Weights of a small GPT-style language model, trained from scratch on English Wikipedia.
Size: width 256, 2 heads of 128, MLP 1024 tanh GELU, 17M parameters.
Architecture: LayerNorm before each block, learned positions, biases, tied embeddings, normalized queries and keys.
Training: a variant of Muon for these matrices, 253M tokens, 7709 steps.
MLP neurons of a small language model. Each row is named by its layer, matrix (up: input weights; down: output weights) and neuron, and shows model dimensions 0-255. Each number is 128 + 32 x the weight over its row's rms, rounded and kept within 0 to 255. Numbers have three digits each.
After each neuron's rows, "fires in" lists the words (lower case) most often at its 100 highest values on Wikipedia text that the model never trained on.

L18.up31:097076113100108111177153186157148115147136122100092138123120092149130111109142056201083116103133178102105136153164089105102098105155146163210078120121117163190108173089136122097133127119134051109135149119161159143081142101084078141059071141136099171107143164165158180170139093124103142137166129166137116103162156082161139108133134154078128109134117157095127196089145153172154112089093138153175154159169117130163142091104115139145103117103167169102155104143132167161156151114113182188148108115058215113139107106079109102140100130135143062128183142118113150128118116140172126118098112163127177085136131103127140135154108127159125071095143079085144078066145147124048081126105091124108062099115120101121188195099182162171095142133131152215117108171098131141131117126078147
L18.down31:105128128179126093139121188136161128144100152149095127082145102094094138124132100139046152084132173137058153174122130127145125211122151141148090120145122144166163173101168099145175097117118067123105061121139107081133116173078159136108135118134144195100117126147133141125121111126138099159122159168133120148061184155135110067137127160145143108125067186060142125175073218182142063167134148094095136135173146116130125085162095151171096170080172142141138079160078189110148088131119162133165088132124180137072116103145122170175118128105113148091179124093120114121146029145156120104138110138132122073125120186066114130096083153189189142125137187069114109127100107121140139117124128087124185106097114134108146144113142123152094110094060209142131149156101128113127154135086143
fires in: "2", "29", "32", "2nd", "82"

L4.up868:174077179130125121117108172191079127120109082142079161088151144131167126130164110139133171129145096089132127127121131124196164067112152093147107177120193104115146091085124135114158085028118135090107127178106105187085107117117170124171115109114103151151127101083119134069125104139170131103110149170112100128130172167077132136188154130178135150132106140139143145123142114089147127145106167181139132157120149162195119156132128125127143161157109079109118159090159107114137167144079159186090148115175174097130077102085139153133151083074119136143097061118158135155119107094198126072130087153082186131110116120151052085085137152164133076139156180115073080109120150165122098133120122127137176087231146181109068133166119139106075206092132108141113126128113189094138137122116081
L4.down868:131201097153119101138107157121177157129133117125085067189174177207119131117176144186168127185135159120127085106162113166114116175126163131127089113064112150098170118130133132162133064161095134146170113110160145137137188120151092110116155115097162100142151110056141176145096117121094112153128086088099153105146114175098195159108127161128101058126141119136125169079121125150135148121239116126118095167064108093160123178146157105120145132105152125145098050124137145101113141119089096179143127123102079117188162124140146057078122162099084131079130115165096103108077157130129109151121177141172111135129137157104085093110117172111085160115101158096080216096158111060152127134120148110114102131119099062106133139100101146079149118091108105117122151192095134211184145104125127
fires in: "states", "tour", "network", "tournament", "rio", "netherlands"

L8.up36:112153101145135144107172108082051135108209130094136105093116151151202102098150086129195131151128192128149099149075151110058173125088098128223097145108162130159110141178113128082176150159072158224110142146108092092134108048133071153101104088111144103088084143142166141154153148099091098122146150107150127109166139181077100140144105116074207169105141097107119151132125190132148177095138134138120113116090127079187138128093131114084133084127171124108127107089090148123063154113161156153118140128092119120162098191099144100102105134131144173104103093067151167072169106097155061091058162198190122116084145122154124099107122146093122158129160148144141121137085107152136156101135121175126155163073185149135149171135161138116131126120099143105121109122126108149151125148113139
L8.down36:139109104098140144120130125140164132116169120132123110122147135111151137198101134121162156131076130167131129130085185098045111073135125119128128083077139161175189158104168084121208129216133134191127134137124107137151164105172128124073120157127155138102173134084118122121088131143110167122110177100175158120098192137061149155139107117154182153114130159155155104156123130090137088112138102168096114162115107127170168150140100105093099161108123114104061151096163158133152126043172141109204105154119146109127102151134127097123088191054138130097180097083175138110151133129113115070136194097148114067084133116146075111167131086132163155158141127207159067153077138104108095038072078150139115151152168105146113091181122089097109114148073099126160119124128096061146147126134129
fires in: "that", "when", "because", "which", "so", "if"

L11.up643:185145117097147164097180109081186168099162097114106169160099147107168157159129093082134155105151123111112066096162076111168178141141176122170099071115135151047117119118072123081109145139111072150150064146112076102155115184105156118121135127194166097139109128112131109178095157125125145115128088149156053101151079145127142144124198123111152133124131101103074127143124131138128110165123143141148125113133078131154128165156176149103092118132132155148151077132109090181141147079177112061124196092091130156180136192057138103117103118108143134163140082103150153052163162135090120169151197113133174102161138137176139149121125098157116109123106086169113195158152166054085153165069182150111140166133154186146066100106067143123147091087129156127141097121084136132094107137132121
L11.down643:117158112113162110146127084114135118171095130110118114093180158127169115099167105118124125075117140050138106135158149166105134153148099144129148209147074097122136104182153159130136162139119184135176140151143078106116106074097128110129164160100168156179077089127113063151148128126164181140157158135177143124100098095175066123155106165147100131138055177140184092106132101149158115154087100109150181140136195129121113151115129059158120132180164105123117214105165188107132064096132122127207088165136151130113137145072159167145113079142185126155092092141095178138084096116192103119129121173122156173124166088116106117080127121149102107124147139128074086141081121154154086081141136104091141140078124144119149104194106075129114146125130111137075060142185044077127131147086125
fires in: "that", "of", "a", "secretary", "daughter", "which"

L16.up237:087122114146176127164161216130114076070093121111102110115134125125048178104119107113111165142109109127130108099135107129139148153120170141164095174158112068123162108106088154146153179190157166066112175192105150088088112131153124169174095072145130145118109131169102114159198141101099176118162135151092180112116136085091146093151150134106154111118196110155163099120107065165111178111131068146116158098129155176179131157088159128084150159157095112141101095141167148130111132135069102108155146153087148107104138208170151101177164123112121123120192162099104129088094167142166157166146157106123119140117117157095092089082187099137061075148105115120185073123140123077076150133059150167134097095145142131125117128213130060076128075142149169136108108116136100119109144135125086
L16.down237:188092122115179125099166113130164136077115103142131135132153140137062147128124077148121179134113115108096163151181092198162125128111091133149086116136166129056142134133151162164132122118100159114124156138157105120118111095144183111075100103087102106036131123054164159071146180113103098131142182103086131089122158109144108132127136074125151152178092165178144135151174135142144101093131147167138108096168155198120064117149105207106151082159025121176104108103075162104154190107115093090068113092097134184058193146112155116124110128118112102146155106115128173090156154154183114128170136169173140135141154103153118084123161105104095110161070166075168124127129133109118111129150139132135105093086077182156175089101147160190134145134143114130147148189129146101123101148086087
fires in: "june", "october", "september", "may", "february", "july"

L18.up674:147104036113129135085167154127151143090137158073141134145123135155135110144121067181162137110161102112171173233151142100174178142128141134090098165184101125118085178086133166171136141130072127180193115149097136174105116133129120139120144142053184081166136158106108130136153138104167088098093183146119117060151099163101109129115109170131106120100125117121136104115121112174111128108104148121211171130159098065079140142142085104158102082099125115130130128157174118080118117132121042111116113142101104067183197102105099084131151183124163075115131151090177108129205132104114169160125146119154052111084111160085146102119094110105161093130108118087155157151138139107178136074135101074148122136143159131084178147173108138107148099111147140112127108119152131144121075180055173
L18.down674:091076127104122125106109080181114133148137175144116041174132170157107114151099110167121085150141122077168121118155112115118097130123161108095134092120106155090133158162119145135111109110151195105172123110166080081174158104073088123194117099105151054165135059164070140127110179135094135097108113205176201109099157142154140129107175157112123135128081125101161126121130154135161120121061092092155165098169144139174154154061131129094076166122136182114140071157154167115091114152153210089111139139090131120070128137074169106132077144133073124158171135208112158148178090134086085132117075168140152135110098117105080107099197164097133145134079128118137074152106158167112177143099122127140139153130151139135160127159164111051087120152151173141101143083139150146157151082140138
fires in: "in", "on"

L11.up136:052151134148112106118130128131024118130123093192115161112076157101146103108097150168106136110141143100165105131091168158161135132131210101122061149129093147146117139104169171176112127146097046124093119129050152143110137143179099154139186131129214108158130130132156110116109129088194105188144123174046118107068106166137093109176139094110125129081109135096173161114130131130098108183129132086184131108161109100154099169182153097108114124106113139182144131080107140148102067154103098114167115166139126088135136114131161171075149105150142171081214131154100175128135161163151056114095056122103137162155101187086146105146126108191150140091082088176143160162153126121135135082145136154107136116149149132100137089141079151097119108092156157090159137146104132101091112162141083
L11.down136:098119132114081153106123119114093104207093176152152078127092051142115101117102158166150138102133168120176103169098142159190120122136104149105197154123125165146173112142140144141098170116104159145120129145150141170105171079106140102059151117179153084130100082088164162135075180129187117074165130117091059108149162078181122135155162162147129145151146131130103110107135126109117086122115117066132067131169132140150102116144098132068151107138123149124172119123103128073107102180131119147198145142121224168083087134163078112111123118093173148119111164090099161105109218128143128105124132097190107166154150160159084121133090096137097061109120103108152131188179131107158144176162079100109122177144124164140096113099168098163195080118081163131118098136138125157142138071091060
fires in: "is", "area", "early", "be", "death", "original"

L16.up917:173070084078094162141137138132099136078154131080112117157140115076156121094078138131089127128116113066146143097174124130139173136135124107192090200147056154051098120125138152162153122167117201131156094183151126179144126142167122084129076139119092160114144171115156115136155107139089135079083186110167147086167131157105053126168122143147163114154112118090104185136127182147130169136136127156156184189193099113160156089034108137178134145127160063115116056081147137099098171161148128147137140165114110119134071119061145101160181129129152125136108174090107117116145100082149152115111119153147097149141146108186127127180122114112093164086057135125109152130102121168132127087078110128140106100129136155129120096097137156046090161152108181130150155114133083110117141189127191
L16.down917:164066136093069151160123131149129124146155122098131115124117124101120172149108188114048185128150073166178160129164168112142134152164167098062103126145108174090104085157091104123164070106112132124176117075170130123094128135091063128185117140109150117129130067122113170115146124101128076115094137132110125173140173130112060134072161172143156130165149109069121142114115154162151110124151144078163111155152142072135160160105121141114162163100123162111080158127180140136104167186099105123096109138133161071126146129161086092118130136142071087196093071141200128115184140123105097117091085172197178155119151057167118077122118064135101151103093148090141105100061081155114165111140157146145122149146145172079145149114144179149095091176226114115144150117148107118093130164162114
fires in: "at", "on", "attacks", "attention"

L4.up638:169091124160171124129130089127136173106110123110073144067149127169122184129098161032157165202103152137181091102100116132139148125179096143149112083133126137194120122142080097131189112144134131111161166182105097135123165099121178090165158152129119095144156185099078076145122126134187124184168126141183130112214130155129128111127139141077087123110129168160108161136102155090147125107138164120152110114135142143114131099114103108120082149133153111122099096137084079094169031113112107142044169165124102170141060146122166127074166115084130221112148131120134118149087155149140107135131159119110051154126090141111112098101095074176181133090123178139061151103165106126141133161126129148148082158170109120105092118136116131054112168070148133116126165131199134174138079102134136
L4.down638:098149100137136141108053162075156096152105099165121109133129109194144220132123146059132123191071101131123052072096158094101119148146137106110098146126126124125114104160165150080166098132123140115153147150181092108091150126080156109163122193089174087114101208141082065114104105103112098156091166151177128103155145143120145131135135085085138120157122179153182151139138111118149194194152131094157125114173106123116096095108143133132196138124167184130045126106102128136175096134154123149095142114124113114108160156159182126122114164185130165092148153107153157106096113113154151153119134123089117117116136069113123132067125127171063154151134155104119133120071119095078153121088161165166135157176177111107157165151162148167073155145077089185084145112168037091101129104130168
fires in: "who", "have", "he", "daughter", "that", "having"

L16.up156:135065079107115117149159170140077137117070158171110065152082153177112115114110119099164168153086136090115143151166085133142107102090171088100093164143107128156097160149124161126115145182085130127128114125141092163188110106123090182123178080121127139137175167178133156151206117103080092103157085163111136125128094072059131131164177174151137120102193141195099117116158164157130124116136146098095109109166165127078045144102138093175123112127133157106096133105147103078101135132093096147144129095096141083142116124160188094134160110118129134097103136124084169083143225107212124174174148108172118127182128125111167162095171093125107088131158056172132106130135098164196142081111118122120049099149134098153113135174147098097104151159100100136121165115131092161095131175105084
L16.down156:112099153121135116085116129100176088092089128168144097191161109130063130079154107110154144114159084153167144143127072146176091157096152133105081145137079137143099130139115138150113148142114200139088162111185116159148156090126088099100115094135111197152182096125167136132134128116139081101137121112114131098145135098207112188162134132131192105123141186139195147105127136184202099121098108088102167055143122116088055080097074120187081125138084125139165155123149158125154134131097104132175140116044177095150173148097173128127179134163105099095147115135113135138178145089170092162142148171155149140162144137106165161145109074116102085158133122172092098121089117156152104112164146164166076081088142112166115190124094164181106152114064109106064063134139068139110105128107107
fires in: "january", "september", "june", "february", "may"

L11.up528:059154153138077114144083110095107126140114127099112120110148114093167158166112101204079145096128173107146158117145164092125150126049178152094134145116107113085122094167168112152179098144179114215172092079099094145152142136190191131129163115164152136139148162136197163128128098123124111126135083105134126124134101122099136135175138051150168142103127040095101162082196122129109056099136081127111188153161076083129094105151148141110190105118194133147135095106114130106128210152096083096129152124144153117079096187101120137091077165123146099130153098161059134109074119175172089129147118123102142143132107160110123178150111106168093109082135106144118162104121096140179163159158136146084084173170136130108112182106126078133127147130130179159159132126078108173163151115078104
L11.down528:067128076136152154143163191168124095043157125170135109145088086123140100146151144077112155143129125127168069112085092096103109114151139127122111096133159149171123107172121136154120179110055134151121086121154167159138144092114144111161100178163142096139141111165078141087128107101160191163094065118129108153136109066191146122117092131161173098122155176182173121117122093112054152152111102158111105128131126146175091167122170132197139144145042142106090201146140173144128146147134113152127107146075142151142135117129121126121124128194088129125206118112130100126152153150071110116143100123150184118112178105155126110182141155151120071141064067128151066197098174088071147110131113173111137106114135174067146087139153193071112113131108099150125044085120143107114093120160115
fires in: "is", "are", "also", "area", "for", "were"

L11.up768:108169119126127102165178095168163133132196114164131122170121093138139080154142133209066074086140085132116209146146165110094140116069131097141128121213099130076083124109142070103086134162094075113143151155143069129078079103178145149138091120096095143142105141129167139170052144116135067085139147146094190177106149118096165106156134165097185151137151127131155148097141127103134129138139157098066141113127122118105129153197133145137132092110170221147165098122145123055159137117099143119223124151163086118134154172087139149144146180153103088106085154134138161199085144066112147146123080132115095088115139124118113175150137092124118132142117158163155143092093070144086161124117060124125134149116123148110138087101151110173140100023114143142119142143128107112099118106112156
L11.down768:142168183128120131125076048056130147123108174169162096149155159146175139056081121089062128185136151074084094096138104176106145096105100135115148138044158123093108159154100110202132156075118181132118150139130136130150101145082086148124079118138190155175152118110122154089127150154126151143153085168077142072152247126145126145138129150146090127148133137148140148134148169095154156121079076154135150131122140116098122130102151152152072104129149111107148151143078107221082149099113131083081089109114110143057148118108140142099169147150068148112089140141074109147166162171137135083163143094157095116134149076112141101206120141144144070152144086093121142163125114172156159100094148078107166110126180164127139083133144181083098116145164119128158129154125193120121126116111092
fires in: "and", "about", "between", "much", "both"

L2.up902:118088107119127131145147065179159171101023106168125153115169180166136106112087131105133119141182090142172163148151157157155114131145092188138115192101165120139126106179134128126141187114114130092120155138140140093120044133178157104075154128149142136122113187153147153118118117086140119149134082164132167082158083120110093116083153129073176185117107081107108136084077126087119150094209097170109152171151100130164142168160125160119111094162109163089125155059125112110136122121170205117156114149133093179122141168105182098083161111076134144163120160140136111040095175071123115155190164134124162105112136151121083130117103114132138127101139069103139105116150145107085048100086126104086160211115131096144086131129130175121092138146103067134061153142147128159114182145122112
L2.down902:104126088151084145160110134126148127145064087070138147147080109129174149084105116118167117167109110150141167201147151144181134146062128112129136143144179131171104182154165110085095177165137141127090136144114147138151142152168120069163112174163175198116107133132138124160159077144115079086105099075160121116157119083073124125105180125131166178166143104111116067143149185113101103112126116109140109187157167177137145136115135173121089074117094158138065169126164137106147147152085135115172103140156123069134174114136170096081122128080106144144091128120107140140149185153117141126200084136145090073132178101146119112129143125093146120111103077173050048143103174124135064118179114124107135175109199080096091105119118130054085176135090083140111161153107148117152143192094088
fires in: "january", "august", "july", "october", "march"

L6.up549:124193152101161138121138118158125163140161194125184092114168098145140163155128064108146159133179145159115062143077167149126211079109173133147136108121152115097131124132095164084113149088160142139101074161198094130093181134134108165079107071109072137163103153106151130121115106119157142136102108105166095156085129143095148128184084155119060187096157188117098124171099150171129094167113151089102121114115120119166151080131110110108117135149156184144106144106161174120120101102118114145117134114111130099105133151127105094099125136129113187143188110178171139069052176121104135125092159095087084151173121101080037164125078088137135129141126099093130140132204137117103138119142111192062151134128145060125192143129114172095108199142088109143155153089118093131098123062099178
L6.down549:103128094120129090147155160115107087139115084119117069112201128176112138139175126149095096159100125112145116164147173126102107173145163142148136190136029135149103181165161197116200114178061126116133160148171140150194180110182164147114118103104109127124177134094158109146111114172080171121158110125148153092121137146146136125145134140104165091141128063106093136106127141161115167156187078119132206174191083171103072107121154119150116076072137150105132141103122095184126114096104198103078079110132135156157065148116155159114117139133080159101138159105118098107119046113146089136214124092120121097061131130123086116079118134170088112115123145149133114135065137126128127063103120132158108138140173125195084139176122158100102113154111087121107097189126098129155113068155110
fires in: "who", "that", "which", "however", "because", "young"

L8.up694:121141093127103102089142152181113099061131110097123145141118129166109143175082126162173119114135156165101057127134102137148122077118136146106112111068150126114169097211115179063080110110152158081069087126103131143127146121174117135083106129125130085119089169107120116151150102142144082183103161157058119123176153123123100110165159133181179153129165110137152138154088079135102083134155085098152080075134107149190089144075131167096099105160119130121147170134111124156132156073112161099119152105088117125163130190130207105081146067130212084097153136128133088138200193148133135130118148135145119212148146155062103180164193106112141126102116143114149127142129097129134186126149180138119145169123177097123127074121122118136093171090149057099191074163134162105092123117107166
L8.down694:104131090110112130093189169136088142132080146110140111162138153158140149103100187120190135132156174130107193135127104088161221122059121187121094138076156124173155059150127113133116158180167120097128081097095140099177135129115032172121145118170137151145105064164119132145108107152147103097133155164152086093176085150110126098194170148141146149125106130151133139188102149102177159191107082136137168113123128114168139173107134089148134125125097095129142129125138136124080109131215141130152147099150109141159164093160141141124114189118095091079160134080114125126103133087131141147199127137145094107165139114118115143104099138164109073132156108145110066068147125170147142148114144047110093112164098089092086140190122150099046134072107143123155081170095091069137090162069152
fires in: "to", "the", "early", "and", "his"

L11.up203:136114076109133093064089141122104151186111141136098125064074158123112157095098197158098118145137179107131157145107050127153142092169210192115128094134126121136146098164161163141138110122122113153176106096123159072105121117166086082099180105112162106135138133118103122148146174136134105169089122120087099148140134129137159121086119196149163129081113116137136149061172110142123198186115140179154153097193172084076093141093164114178084130104118175148164066131097094134128145127142104141099164131104058147128111175129099113091110145096156112084181187089156097124140180171140163176120141153098132146142123147204136128111122106124106135161066132133143166162132077184139126151168110072104059105174135087094145145113099141118117095132146220059095107114125143133127124097057123
L11.down203:141098092144085162118159080156119091113065122140141145147090140144124112147127093150170111128120126088125154129180093117064084127106168137107148092102146168145185139139191123102103147171119117196115089132176187129133183113111101080138085124150129117109122087140122136125105128112128076096081148102133160158155128092111142116148118195129180179115103089127203144086121151122121124149101135072125135139167102117124125107109216084111132172141201061035133149180095152132067147103141101110166089144141140108101055099092106092131146178154112112094168125154101120120081137160148185092191101113101120123158124086109109130139210144175161055163173094105161049157151153137155180106138176122147148130134128131104080174144164115108086080096170106126111132169141159150137088134190179
fires in: "in"

L18.up952:191144160089105119136169088124094130114083138140132132152131086169123131106106091127126144095112110148105118161119112160106113099146119178150168114078138149117113140163076152106122185083063115096191086144118168142152127067096140156166128140119151099104160143111099122105110182083099132116108134204172114122160192085126120097177123094143098153127115097146154184122148107124110143087125226114088101125096102154150107101176125110139154158178225177109095132135127111152125158107157154142088148162101103131123093175084191103116170101119094168069136144134160140145075125137147118100130183136094137072159125097160165130126129039072097198186093136129123126143114121066176061140141168110200102150132170103121106178116102114156166179167093107115070108137136124109081056091146172
L18.down952:122084165183131127084070118131123116177104150120132144098121128108144094138108148129144146113144095119078124090108129129133099099215098134145068175119106085084104105151116132143137101154126127168129139084090177091175140194110191101155136086153180188121119102086111153109153081129127131139174137080106152131070116148143095109129148169122110091171138144117103140107128190181107108216137118178087123098138118166107117148136165167198151107134088097099070095130124109088099088190136175145174166108173179089146140091126044142101151147153106086187111175090108146138108130126067155162122130111177114179097119129047174050153084171111172150056140113147126148091151113201149136107139197129115117122131099088084088086141129094134111165188125180121105112151149107133148136130121135
fires in: "he", "it", "that", "which"

L6.up577:186098022154130090099107165114179155180085148083171179142141087100091116130094122188133130153146163135100122159172114131175092131150135107134112054134119098154210082128144112119106104172140094059135081157061140067148119091095093144114154130146122048126117092114120086132134157184106147108121135141072103122147127122134141141115154156187134098096151155119146130191120084142110134123180078198137126122175106178125103111147120129116145166131073146126188154103102137124127146210124143139116110094087130103086110131123077096135155179134190088141118110144096140148152120190082177128120118172129136082164070123122097094144170128119139125145195174140151128100113116173166122098154157151176130137147135142122129118136101116058090088091178116124151067054069127091151148095138177
L6.down577:151125106143093165135138155141088077104111160139199149167151060164033114087084129168177068071126159074125123156169152155049157141094132082121120133107138129122157098093144125168067145135148136131141081077123126160172109130098126100154148125178153149179122076098108121136116169166110176104128138155157126140145140119137151123188120203158138149100155132108131154119131111153159194136174110113038086129079150130153125124151113107123106154115120130166114109180130144121149156142084175123104175108124130117124129154133096103050084112224112124144099077148093131106093029159149144165157108152152112126156117106166121123127156109103118092129193130167112063171102136117150141127122119144128119089151064096127097179139135136122076117084120090179151184165121171099175091148105041
fires in: "in", "the", "to", "late", "western"

L4.up319:125130151168126082066050144105136157110127145127124119164089088154142169146134122113107134119131102122102126102122139063131120165145125068127146160179129129144112133207087169066112080085051076143147196148115141105172127168119181146164140110130135108076085143131113117096181102087161161164150191165144141151104141106109151145112083124133095140146153094126093180121105052108138108098084159120160091132121138143111077132144115083148091115150141145114126123123150109101136091173173153114084144140117103179144134201146221185082125175115116175131139138136150080170111134120152106112161154184101187119146077153066125166152118073115193111125166193185088096127118136141178144187153175020110128150103133139069128097123108137160127140110123088059094133131099160134099142126158152
L4.down319:116143117125127100123057167118135092170113113132143141110064094122090119125060197075107135124143105122116133155138128169080101120143126057138160162108073145088114164153117163118141062163137093116106138133160106133112171143136178121192207168104172095179167136131127116120137117114128153199151143135146082120143178141105130112139096091132147147104152134134192148103147090152162158155076215100144108108070181127096095195151080122132164083085119105121118170165198153138146144140174103103098156069047120111143188158118129121116152209119104141109153114087135085120114120146130111128125131103097152097076092102133189109116124103124057085114193182136098130144148076148179146191164175067094109153143110053104128136108134107127177196138111115105101087150121155132109106136130124
fires in: "she", "they", "it", "he"

L4.up694:145109103117117112180183135121140173077112200159170131132138155120138126109097116104152132138139121109151136125116143089173102138118076144137132207099111191097165157160157192095175149150161122091125000125152107172084141142114132212093102112159112130103149119104169168158166113116152085109090129138141162152083107169132126174135191105118078102111087149140083189082163094127137141061130144140092158169115108138112117120124124193119113139136098129136051058125154135140158099163106166168151132130098122159150162142147150198152152144126172157163116130151161117147117109143098106097214071135100110064163105170111151120143181156075112060135152110136117126077138099121144073123131102077117123126117113141119114110121133126096083112130058167144168083037078094115141114080122144
L4.down694:117129124152123127083070120186110075157102122099146153143028072102161086111163118129100168157166128182144127176147122141139133136115132153065177132160160108123130087082165106129124195154123078149119138146144100107129139076069143120155127122122145120144170149082144094062143115111089206101156094119129085132114108071112086154123112147133189141123200142128161146135121141127129168157112104115165049102160147128099133113189066145105143142172105104136234155105158158093063156161154128095138109143172110131125152129130162090152120100137131170106105117090114072138134165180143140120143118148126088207121204091102091124112098124094154092112054081086069109148171155090080104161141097175142098174086108140158085111143112147130139165126133126151126181202134153136094152175121099
fires in: "october", "february"

L18.up797:108118082159143126137134110128107147129164173117104136109161106140103196111137063165058155131117183105127052196143123111157122146156150153123122140112167135153118128142109175142093155088081170161149062151060123192119074140138068148095076156096133132159152129135123120141131159107073152114125146140093083149185165044141123131121132137126157109121151135148174124111104064072159126087127118168066162097133160113153135165120163127114177089149157134140132105190142077107062156135126113113115091134083136103129167164108142120112080116070145136082139147116165134177071202157075108083163145156126143115074166083114140096107115091135155139187182132162098177182092072113154170091105194128171138119111138136110125077183145141126046107122130185187148133110072122133087117150139103
L18.down797:168125178166101101098116097109126191168125090148148146153126110051120147052122148074119054123093130123128135072146131171067117130130117087147120119142175186159152102157143126177133110142139095145174155157153153101122173156116066081180105082135158119094146106090087163117113125161175133159159182100121192062159164124087135085057145145085054171161150106126156120136150155131146147126108140115210086107169123159101119143064081126131076157089057122074146133149074147155123074123101147146119121104158107131134189119148074119166145156119109070152106120175112148103098168155193174143066144081115093147170103136105158127110139140141172108138129095145086100151196121134130106179154087132086133142165092078141150187142112156102168159093084110151135125109132164134135158118102099
fires in: "and", "as", "that", "which", "of", "who"

L5.up752:130126121117140120145127177193116136125158120073089107107134140084168157098083125121112096097103118162092138148117128109174195132129175174096137133115111120122115131115144083110165106065171150126069154127162137174153150114122126112135151072182164105064147219128088092072143170144147164141101094126126111076096119163107116101145140138176144160083202111120100091101093195038161158099126080136134092089092079106109144148173131101123109114105086170104141092124095114158097112160149181128170142155121150154142179120037145098217129141145119111151127140048116075121106114191136222127133076123166135143120183178152157099144139122106134177095192097114140132145109215153112104095099097123120132106111110116149152122117074109119150193117146158072106110156116140127169127150113125
L5.down752:081081115155115133210132136081137126143148173092117110065154108101083150130060148135084159190111087116112165126179154132140051148189123109151153175105097086183144140131196121192124179109176153083170134131126083123161098069113147107099137142140129096153161111089086107162137193116103114132090153154136125082133171080159098113107112100127159130191157184154068141122083109100138093160090145107090083165171087147133183117134106135136113089067118116163085148170098148086133121157182070120132130079118145109165134155095120166139147149115071097121098116098124175079166062196149142160130152071108080112163163105115175153113123091086138142149149110155110103161137170123129200120173116145139098102124099150172146109090127140139125150164158130088156129110170168053136154104153101
fires in: "award", "chairman", "awards", "minister", "secretary"

L4.up801:145128124149135128095074141104167129103185130127137070108123126183133171121153108110159155168181171149145113103113114131142174053136060147193130111109185092123129125199065138090118112127095115042121135194157093148105189124142101140107161133128158109150128106070145092126086174029169135084131136110121112092183147137188130106156089122178124125102117117097164156124135133157139132081152159095142169118167058100105160162140117137104110104115164148196140127109127133108081140138166131132125121066141111139141035153134093151033040095071137126079113111068135147141139119102139146137122163172147173180142076083150125118161131087112108078127083182128141174109150069093133134112164170152170104106171126114126122130115158139135106110134162128115110162118149085129132113181166178
L4.down801:123119141111123095141093131154116093134119118146143054087154150133163141183133133072109146160179105136131096167049125124089193052138151096108177158128147183173090158168113154104191120133139162086177155143110100118100126128112058123104133190102142122168082151162156099075112163131087131116091128052131095117144124146165151147137066080137120117100083111065191169115108161112097136125121188131139163154130125114115140161190120171124160143167124153186115140076131134162104131200098136126146140105115178136131101155151140096088084066036091160057128152114142142129162095094196145162170109122121155104106139111113126100080102133077146123072155183196091129150103079111126129087130111133108119151184110113120092147100144094153086120130195122171109127183143101174171143124110155
fires in: "that", "this", "a", "it", "originally"

L2.up135:126130170128158166170157053124084111108102140098121128139206134157121135104106079132116086126104073136123176194092100158111161099165065140158152153115143123077116102152095147084164126138132141117109110118128105116150123117160191166134205126134105085122112105127139120147169105186113133129185105126114107082118099123095171168101185139129149159160122071144080170159121207094099145139170075055140121094155073155112137130137095123124115143157135150135143074146083092147082116142118147176156070108172130165101117150170128089108189122114118106177112027100086115157132111167139187155102134138161153104093114153129117094054137132140169102137101122110183139177152177148125203108078106133123115183183110130158165120175091090078126134121124123179043089099159107162099139086117089
L2.down135:088162100065100103248071121116138103141138154150135152127120142058083141142070116179122138108130168110109131101106089156138097191089164103102109125105152131203169129092167146128130155085136073108107198166105128129065126120098104121055221114189176149137112111140112058149078107131162121118127136100118179098104135112152152134108127109096161126121158169137081111140154138133125163158096138213188045126135196101125147149109127192088152075083054164171122150160128095129141093077143115121116100117109158135181138148104184118092109109118108136120154107126137122094117141091130130093135149178081118091075124108133084147123164114122100106171193155120088149154140131145131132127143086135182150102108094152154145095128127117179117101164091174109131153153145127129133173205122126
fires in: "december", "award", "awards", "live", "then", "september"

L2.up507:132149145109126105083135120136191125162092147111088132113124143137043121115108099175167089126122158108142178127132185125175116151134134097098133120122110170143160063149162145090143077190155106120124132146097087112103148133144169135144116134059174138135120101097162096132132118122170118095088170162130128126116115172072110129101120159108102154060067183086091122190155113121133144185138191126149155098129097142141088115169138124140164143170064128102176117095122090124129133135140127145125123097152115154054121116135060145109091107064203119157156094085164122130121151120155151155129141209098149112138149099179155130145116070124100104135127161112160164057148150144194135059180134071136070095162120107120122100117086100057190120093046179166096146064149135169115064165126154
L2.down507:102113072144135138054073117124230112154093145140163072087131129126129160141077153176090105144129141115139175151180056098127114185156134099124187129126107076148131118106174119137087118128140097141157139067128202074131127172104057082140068154088174077174133146111143101123068081140132113121161174153127143097129145110113144125125126186153225122114117118117127125133139174119109166139120083116110090140116154130082157111122127116112164190098100075156151107131109178150116135108120065147142115125154114161103120070143090089123149121134111126098194195120115166144158122120120117138154093066181097147130156148157148152146155146079142075226147160166122180168104082178146112104097122161128117144124124113097126175121097107099086102104116208125124093172119080107106132118188153
fires in: "in", "school", "college", "schools"